Weights of a small transformer language model.
Training: a variant of Adam for these matrices, 1089M tokens, 9010 steps.
MLP neurons of a small language model. Each row is named by its layer, matrix (gate and up: input weights; down: output weights) and neuron, and shows model dimensions 256-351. Each number is 128 + 32 x the weight over its row's rms, rounded and kept within 0 to 255. Numbers have three digits each. A neuron's up and down rows have the sign that makes its largest values positive.
A block is one neuron, or neurons of one layer that tend to fire together. After each block is what it responds to, as a language model described it from the Wikipedia text at the highest values.

L11.gate36:118132095168159150146139177145109133135132136101078176181136115100181151103135104107177127169130079117162097129132125125100136170136116154103140185086099096103161093159132093134102117192145130118138148133124089160096170134066075178116189136107178152162155151077191177136125182151124117126
L11.up36:128176128112118066160111153133099117066136101135136129149138136120033144157132102156167223121105148116062144131138177103139110101089154125139157162137128100031109135139118118175156167141098110114147182115096081127181154120165115101129187099123133138120076138147169183137151093145207120096
L11.down36:134111149168195161121122188065137131112074126126147117124098132097177126151149084161150116129145105071138149184120106096107159123106180135126116161057139177161127141151146186153108164213096100100136125123188129138129204152108124141153138144078120123149205180088140145120153158090064085149
L11.gate655:159055134108092124158109120142146085116081128153122142173139087102067102121125111143128148129163096052171144145093072151098104120152097200170101110143147123144093147148115141121145068162143150084119140059069182088149100139158097144121198154175121187116078161127104147133192200192114104171
L11.up655:136061147155108115109118132131077146152104162131154160174104119138152156165063103134145161107091210168111111100189152136144194130118107193155110136109139089098188126086144107164114097144149124122175086042123171115099105127120099097161121128081151149150070129119156138110107144129114183160
L11.down655:167095084125145171141171113103173145085067090147130141145114124099171123091111099131115068173098071156160131149130094138152102181163137134131147119113097142135168130136156159108137110210151166146139130164048135114162210041115077148117114132153114127193167119112178136172092131160163153161
L11.gate2397:106096090131111151076132104143157097086120080137091100161073184111177115146092140134058140105103135108110121136160173111225111150081119120111046152083152167129118077120112130156116058126153171097170092087110121154161123191088104068095156138131075161138156153088106099137150082147118141171
L11.up2397:124147190160100095095123125124161146076110143123108088122126191192097141138096194203184090162104118132151094105106145135162156088141113099091129124122143135140131144085096099145118083083189112146091134096113161156134152112131058085094165160097125095147109159083136149126161132118118085196
L11.down2397:093135162072137185113135135158180117148119101111105141097133132122166127112110070123131111126126160067171103124122151117106092129106137064179136107146145160147127098132202118168117112128102189089118145095103116208158145198142194122110191137140171137150098094142127152129138195140153131094
L11.gate4136:169204168101099093082056154152116146125101096142123123135104167164166119199164204160130092121204159165093124117124127150153152143162159108051090163177190101115120140125116177102129115114141167139172196168175178116088147135164152127119170174126148099159098140118116116115181118164172171177
L11.up4136:102115094114057117169133110155057116085111094113129157201119087097088061121086132097090120086140156088138110111137125115090152105104086065116099153155126114083189151096114167071151095104183115094128159118133103158176177054083124137173105129097103144165114130118126166168166065199180134086
L11.down4136:148140142132078125122090102130137108092093141158084171082131164122118103117135112150184157161137154166117131121101121110147126078109122139125108107105121083118059089141183087113142159204138123143141126130130105090090125156159123132122101196147137083118123134133111131093143146180177132076
Responds to: Comparison and clause connectives

L11.gate222:155125100120106034133102119174164128127115159154166132119154130098136136150162159139101109121134140156187130185105106118137122141151174140104078147187130123132124123096087127103123141159112157115122074119132077150111102106146103094140100134136100026122067141184096086121165096151076168138
L11.up222:114075055172142105099137098101101077144122176091101117112106156094090145122181175128197153084130083134151111132184147149145093141083047108171106086150093179102147057110128121117145084145166121115107134111118135158094120095111129128115177111162168106134091142130087100181114187132105120147
L11.down222:107150136173143158180138140079114142061100127114104112179117144104155098130083096121138071145173085118142113146148073073103153097058092160148153131152079189125085103122142100205165168147138134112084166153138105132088085103137153209094151139161099156192204083142140164158140141071141107113
L11.gate1114:095066112144141111145107097188114059094141116073134191189148134102102176197161144122169169161145067121130168149164100097124182139158118093116105145199125147132162171132116154142096131108106136103100174143176136146140147086111125090177162139145135104231083157211151158175087096122107109183
L11.up1114:110128147205083110105122092159079142107142086164133176121123098122187182104202139167185183104108130093074149114142164146105134206122058151109118071084119142132116171134116107128074150133099126112103100089079167127104128050146096133144143100161134182124140106150153100085154207166147100134
L11.down1114:159113083128154119119189101126127114147172123088176140101162130120114094095104114099116127070142124124187129096121158108156090197119135105128099086094111161069153106139112136133190098199122136156123168150185112066114100128167163158084141126136106149105145162094084172099134107118082127135
L11.gate2578:133159143067143103162180128112100124145058080156132142136139161127204139131120162150108141102189094111107144120141134130144127137150155106149133162142112151032104090110146171152132107114179128091145138093115077140136201128176086079159175121105123165141150138151152105127072124104140072148
L11.up2578:140111152136090097138116129120148119139088107135095131172145091145133142160111178083114092100128109117168125108104090171111144158110177148187122151098122151168114187167145113154165092162094075141171101098152129077152166146154089117112062139140122167141182133153097123118095132138147065123
L11.down2578:133100116149145096105050100180173125129163125093098068162101094125149130124102058134109116157115146108123069169150111130116124164099073116112161147104162104129138117123148146107132088137063128125114104149149137117099092184118092163126117150124178100144087133136104109223073183114082119114
L11.gate4328:157071095116103124117095144140141093125096128106091152134120140146122133178151067166118083161097129136067135099112076060175146123117108111132094095145055102126110110093104109096114157125177149107153143125172143158113078107127115059156112087189124085088113164145112149135108146151093148138
L11.up4328:151155153156149106175164133181125106127082152163180158094169153099134099106050196134159110134087134083164120123090108191158138200094091135117106065124152096127078113106133205140139140145088160095093086118090167146108156124168110052152114130097163105122058071140098120138074163153125108140
L11.down4328:192128133152163111103119132109093091097187142126171176184116098152153136106137163175098105141141119126106088086177173072176101142087152106146107110089099130137144054139172107154192098139107129118103113084206095134224114117152158189177108170147117109199114071167146123130116192135107213052
Responds to: Capital onset of foreign names

L11.gate1765:110097178117157119111163104120141049124095098118129083159151157162154109180115184126098131117125132180096076158151125132140168111153111138119147155155155123079127108097089152137075099153107110092122190144091131167101124169099092098122164107117093120115129136137126142187138174062101087122
L11.up1765:095135140125076162157143160085188136122146179129170168177129101145158128181109114130120114130153078115135144168184145179122185142120120183113123113098097153144124077078118140203105107091157094106145156163156134112140164152108173106103162143135161141116110158076095101137162132097134102126
L11.down1765:101152147099165157050114147174070072098175169133128116165177100130111086114059104111122108124134116136088156177158158145050172116179085085116131153138151106100125051128101067065157090112141107124142088119064064118122107142102164167121106122150163087175126129118117099046108069185092172190
L11.gate2968:093165141087153103105136129151048128158057112135147138127129150094116168142168086130133178141163120127103153157108175126121155158161090161127108132104125136107127141055104136108139140131116112113150124101095133095043141137143206100107091058193128132131146129126099120183129160142180157120
L11.up2968:147183131161154117077129128135129170114115135129104152183098110154148147118111038180124139065170072095141205095100162134140124127182179143115137107144115150116157107096123141103182125181128180088137126084149105135114190119170118150135157024122165131176110117096116117155171135192152092153
L11.down2968:154117169152166165077142073097091123150115081087135155107116107116123133075124121133111122110096145113047132157070146116095152120098159123123096130190129106131175134106055156124101061154115163095100057057150143138143136111165114100032162165074093187135097134119111075132149180108120056099
L11.gate3546:105173199133116058126112202152131136133095171156065144095146147182066092102146138133164125109129083147101201186140168137138160060166092115135134093174156139146143151095115157167128173157186115129134064080143150104109167150099124072166166129112047125148176140117144134127096131162155144139
L11.up3546:089098135073129069126083114165120119107147162095076123118120139134092152135128089109160108193137099156100106128084156134154172148115149118124174170095145115147117113096071171070083129132103099146095138186163112074131146123118116139127127142138149123145067136161122116162165103148107133116
L11.down3546:159104137069136077163122161177119109142143153079116149158107192139107153182186142158081132140133108119160144191113109156140119085144159099116114173170152031140169112095132192163153063071089116117115126090123105084159211110136086143153169136122107158120071124141181094135157112089131183161
L11.gate3632:147099189115154112175102119154132081110073144066128156179170105133066151142122161148130128149147166137100170138078143148138101145191090087138104105122149141179118115126080141124182145151139156106163143083132179180122142103128103143088107108102122128165122096144104112125106096170070146109
L11.up3632:123111128118136122134124119136121054078094112136164097125103192069126114096109068210120133121153176141146115132047125165168164138173114082100164092101137120122129110078094107095168082112092103169175141103124136152106117133148117154143155127147143098150143164165113103114104115238101150075
L11.down3632:117144117103134097124159120203155055121141126135143094133124153115139122098152128140145125130141172141129149141126120125155088135133151129107142109084132105135151166123093113125108113179126110200165136131102114099106147139145085161125141149110133138135145127075104117119103118131100154123
Responds to: Mid-number digit splits

L10.gate15:164112102159137078145101096099111062132103134119109136152098143100131155129189060086076084147138150103169138133138114121057092119144098161068160124214158112144147120131192105194147075118125111167123123132179133089113142127106182101176140077128149148172114155144080116120123122132166171045
L10.up15:129132105120146150190117067102119123153105117141118124079125172101166128160138122124127182155123089102093149091141138115068140156110114103171124138138135105122052163079126155134188075092118111084105169149043135169114141118144134183165080111183100103106124165081133125175140118128170074086
L10.down15:137193139146183170139104095100120110132103100113151126142129168110100128083132138190131116106135100108153092157107139080080152104132152160134131172158143119119091179095081134118116099122128110096089161102087120207166143109147169162144107190064145106143144108133130117146134115116129094076
Responds to: Word "as"

L4.gate2303:118114126085108080141164153093116099146108117152169141137123118176060171151162146109182088237154199111149163145120178132182096082157072069150121184153109139069105124101145137109107173198168170143135127143063090112094135154144157188160103106141143122128138155173207135148152101141087171131
L4.up2303:070121154100161169159171180160110149143173147120114114110157181191169109061103162105116107094098152154167112109074132106160112134153123093123125138178122110061119157161129139128072127116185173118096182188157145114107140121115125132106123189086112139140100116158084150132165145189141111161
L4.down2303:100116148128140102122129165122185129114122112167156109140138113117143140115159089083099137148162176135130100139101138126182101114164108111134139134156111167089084179104075137086092152120198130164133104203133100115117181130194122135145068124127077091067050179130130078129138123082099072084
L4.gate2637:163083147136087104118153081148170099127129156115123154165156207121093147106171180158150127095163136109155106125134157082136055162143106144166073124135131139074106115153142117156106111103130152109131174184125138117097129084127133137146085054144132029205074145054142179124169058135121155114
L4.up2637:141112178137093133132125095080192126064088116136137110133110107113109113127135160183112137134100143154167080142106144182116060093090090129089144135172145182159124098107103141143117119155172133156145156157107135172119108133122139122144139086138166109105096177114148079083153085136123107135
L4.down2637:136114110121156100139122103157101142151130120123077158100124188117114102128144078104144125184122114081100160100111126145145134107092084107164134099157135132116087110113088160092097047111117129149122103201116105108154115117134090165124109132071099111196063138109103090130144115153195122084
L4.gate4478:167202122122091102128103114135130111080127163125158094107131146142129160135123176076114133143141100152151127099124159167211136163091112123142146142090137118088136121136158089170138136209118169105064209141144142139083140110188125075146129114121164114161066087125099110151115112133150170171
L4.up4478:133126135119118135075118159127170176092139103114121112095203173105142107119200119126122167142144157202167074142103154176207092178119129094092054128128129116147157098111137150196117102105135198155077176065111170128127149156100165139145146090164083118150103150130131093196148132099211150144
L4.down4478:103046151082163123106155116087112111113101096114090111121134141130228137155100057161116121171130102126138100157090175136125143159131070098055086159117115149178137092117071176153104111036117118156150110124129093132199080128109103149094146089092133164184174159135102173108123123099146071131
L4.gate4569:159140130139099130174052133163118067114101136129115121138180162129138109117067173147125134148105132163066153166063192125169116118107141142098099143132172175138119129132089159144139118095130171171108116075158104149119142114125147152183147139141161087146076088146111142153154157100111131139
L4.up4569:141101100148075160119140169112118136132065137154165147116121124099149170094108148048123160129080140136084177124167162185078178142153087138145158113127064177106179136127187114179167134143125159168096130092147172108096140148149093162117136092179129127118092097126059123102093155105162151113
L4.down4569:158075163172093149172181146123100145089100136105139101183156118120122133147199130101162103143202100158118139133181115169065106116105077174137109108189125128128118061124146162159151099155122159142083110140082142088146105195076103147138139138167101119182180097098090188123172110102152094109
Responds to: The word "as"

L11.gate1378:086105157090111109175102097167109111120148161181178108147082149132158079082129135192093124112152138175115195162111083129110098120149126133126133073139128119119223075152135091135106156102139119116108155151172130132137180068153088105093131112177069150128123097083104148095129080200106123093
L11.up1378:167108158161162090160112112147116137095074145133108153171132139101099167131108179105199114179177166183154116150132085158109098144166093106130089060165189148149144138152139069131176112178160114082136172142104149114087108115104123169084139137180118104204111103190104088130056141129034093107
L11.down1378:144164135129088034126128128170126085097135143135141106131125130148099095107137146135116124098163145158143179128140047117150109082161108120098101142116123095195160141109088102128085161142147078163109167167137112087092149099160088139115149123141124143125123097192165095158091148175111148124
L11.gate2152:124145144124094104172094159179112156147117121146097095119106098148106225094141103191202189154093102141138147123118162058102145124101127136149154145192201137093114119133161138117099151131103058106135123175131195150130145164104118128107142085158161166110134079164155161124121163169090156104
L11.up2152:204096115102162088133109168049155121107104117157141077137118184125112095135142098177122118132122134168147095100097125112112076045103120159132124126145140136115156129080083048134089127137126103114090126159182141121158172066121109078080143079183136110137159121067151157141132129114078167136
L11.down2152:159045101166094165177135136139114088135124154127131128157088095171131172089089145149193207110151153208145083042141105104152114119146119063130112159108155089107069121122179118083132140157018076110107159188152134085159191122127135132152134097112155152152169109139178111141112086131075174130
L11.gate2157:107101132135137122127160088151081128099115152120133228142124153089202136173125145172142111134110167158121121075147143123130185098179120156113139132113182113173157126118129191111117126149156105070142111145207140075141143122133077154161172123090151130124138091140162095117143135171155110181
L11.up2157:118164089159092167126097115113069115152095121147151126174080186147166127138144108110119088138122157119084148130112125107134081119180142137155131096109153173084131109084145153066158129119156111113104143071147124085128130118092122101101096156133193129105200112122115098169156077102113178159
L11.down2157:130116143139089127113085140191087161087133081120140097138124158141158167144128137114048132108149118114121142054089126140165105138097085117131117091152125139087153157063120104063083144146079137109104077106128127126151129118085093169104114113161131128130112109106139118191061147122096139156
L11.gate2207:158135160118090097169089142164067150138119121152127141158161108129107103128146171130081066112088119145098080097161170149153151157108127165112104130110100101118137135171116122100089132137159167113095121131135120110116123091113090161093161127092143139112134148135099120109113145135065162165
L11.up2207:102193089106133164157121118116124174098114160125186097117095091107129110110150160190136130133053183110151109148109092155149155133126118143135210094075147158124118069092145142108162125118106124062161147156127137082092147117095109128128122109143112150126183145149131145117101133164086085170
L11.down2207:146116100144067123128115069158077122162083114156115126129157125072150144098173075167124054132095098125136187109154114162138182077091102100206109119080151100139130196153139138088125150158124134115106092158115117141121083119147115142154182089109149102093157077112140115091083156145070113152
Responds to: Numeric table cell separators

L4.gate355:114121082128111101156164090098160119147081062136162088122135116166188169096115168154157103188146140139143144183096188096101150152147142066088162144156102138095161080098130092088117126080077151094155172085155143131092140136116085072106114185110102120129096081088088128149135122133172132177
L4.up355:100085165147085151151172110165123126117117129109140104167176136095138138112091089122127096135112107110189110135157134068144124095076128120127185137171117082171088078106081122133113115142125148059168113102098186108148087081114090096137142116123123165158114085160167135106136111090161133109
L4.down355:127130141104118094134166097140151170090140148144145170128132098126077107146125123163125124145125120136150160145122103150141124163066144131134108129165148076124099152130172053087190054083149160093160144099149123160114100099187082140136122147139110157161138136093119099151109073076139131174
L4.gate378:157127163082120111181128132147121203093138152169093140140130127172131157108114142184152122176136149119171111098075133097096143110186151132120092106115112106169099143140161161070130088110122109116105123096161164122100158114100128109142125126147172082166130098051095141072168156160115138055
L4.up378:182141074111098098120090109104126117103074096169070092140180078132102135100144124120150143172007093136196156083115146146164136108119155110152104160098137133179101132154139083106118111172125192119077101075104126105076149139150096137148205126097106074096172121168157120074152124119115119166
L4.down378:157102065101144114146138143099141085140114074143137101146141101161143106096089189092138100169126156099102163102147140149133185060167133116139123115182129105113119085072138091143100142124138124098162089121122152134135128116157130168079171178143172058124090161165092109137141106108134133132
L4.gate1762:117137163178100086186109136175115146086143089138122111133186142147172144134080157104139142174104130101149147144151188127162149105130152113131098135124089159117066145129068057075128143090087074104126178166102146127140145093152120123126157179097155104148072115139134172174152086154136168173
L4.up1762:115138092076107090111084121154152067155110107157125159106076106078177155135144133200135186117139120172115118172153143123144144106133153120132187119090109188100140114151173107101156068179122129116124053088146158120130133125154097152124122107105116159123143121132097128150126154069167135179
L4.down1762:142166089141164081113092081124076118160076102137149135146143134105075145142081151134135136096131099171094115150187161141127160081116109093108115097121162144110146149073194182140123083120099159145150090068125147208130131110125082089134113115098178176132101153151097066176108137076142119129
L4.gate1924:082088149117103105155078179146164151161100074109073152127121157174162116094152175090108077165133170134114161196100076117121118146195129149153127114163175163092155128164118140091187174115103126115126045192143148156128137127122130103107181115126115138169051188095119170187198144146084129163
L4.up1924:186141155088185116167108174145127118128157145115135143142109149169198116086119125147090160165068184134142149130149144130146080075072127134168132091147042177088072172158128121095081146156081098090114154090151168050133132148094150126142176146169119161116107135158136153118124142133140088066
L4.down1924:109137060098102133118158129123178121054155172149190141150139118171154134138098145162098162151085164187167090155137149092110119075098108140174156103168068143112046112139095133055052133131142125074103175096177169070141141129144102146095051130128145104108140078088093154096149115131118160150
Responds to: Thousands-separator commas

L10.gate930:124169159096137091130078131160148086129066132106100151113129119124144138101084090171127123140191084098136111124167185169166132155128153178129179112089172137132105082088076061128170099171159101132159065110126120171080116082184153099106175134099146154101115150101135146126162128178153158102
L10.up930:154118098061147085158130136182173081129080146134153160135116037182119168085106199172100108144183133109110160147087105151132145147149112132102136155116156112190113092112072168172186098117133130176124184154112118142088166086153095127166159143139129148087141115137190146132129140111165163123
L10.down930:129172088090124134086135099161172088109153151121068100125145116153097125105121167133053131126136092150131145118149142168129108057138128138150158112134137138127160094147069116172095107134098115162142123119151066139110179119146048149033135140074143126107094165154108096097146115133105137113
Responds to: Early pieces of numbers

L10.gate3949:142086162154121082150133157167119169108154128116118123108113187071117145199152106097162132111171173108132110153105089130107161082111083160130163150212131103155182153137127124097093148147121097056125130118201156093103151104161201110121165110135137085111139109186105158175093159200093138131
L10.up3949:121156134153126197139082151152133090140116128127134140134098116082196106130094117121156123076133145108085158117098144066110118131139134141103142125166192131062100104101123096100094165184144133153157160101171174141125181130135115114121118070135170127127132094081105092149146165151158185105
L10.down3949:132098088070130157104175103118162115118165114134163078090119129097160103139144144085106110134106099113176128069160087124141054131093091129111140166129126147122141126070150149113089145130142107109056122119122203138167174128093090110106094096134180127111121087106103058165126128129154146144
Responds to: Table cell separators

L10.gate2243:198142186080160104161065185132118126105124167154153107160119083138134154138121183153120091092116187188141096141119121197133150164191175122102110088149153107159132222111134157112153172179184064130135138139073088124131131104121115130142051126149131108105133139161076166114129133125107156104
L10.up2243:109113094149163127118110111122171158120043137098132053081117101193120138136168163140174119151157121160163136140066153198136096117140116186088096206183095111076156135091152122107162054160139163123072101098130151137155142136110105079108126164142134097127118125139143121146118133184171185136
L10.down2243:166124175141155126126082187119146108150189140107138165137158117120118173128154129115120115109159100157130098166151046186117121138120114119127149120117125105149081136176109120119152157121148106187149142103102150169135065068125095145109126151162128105121123148158154092103112088103074122106
Responds to: Country and place names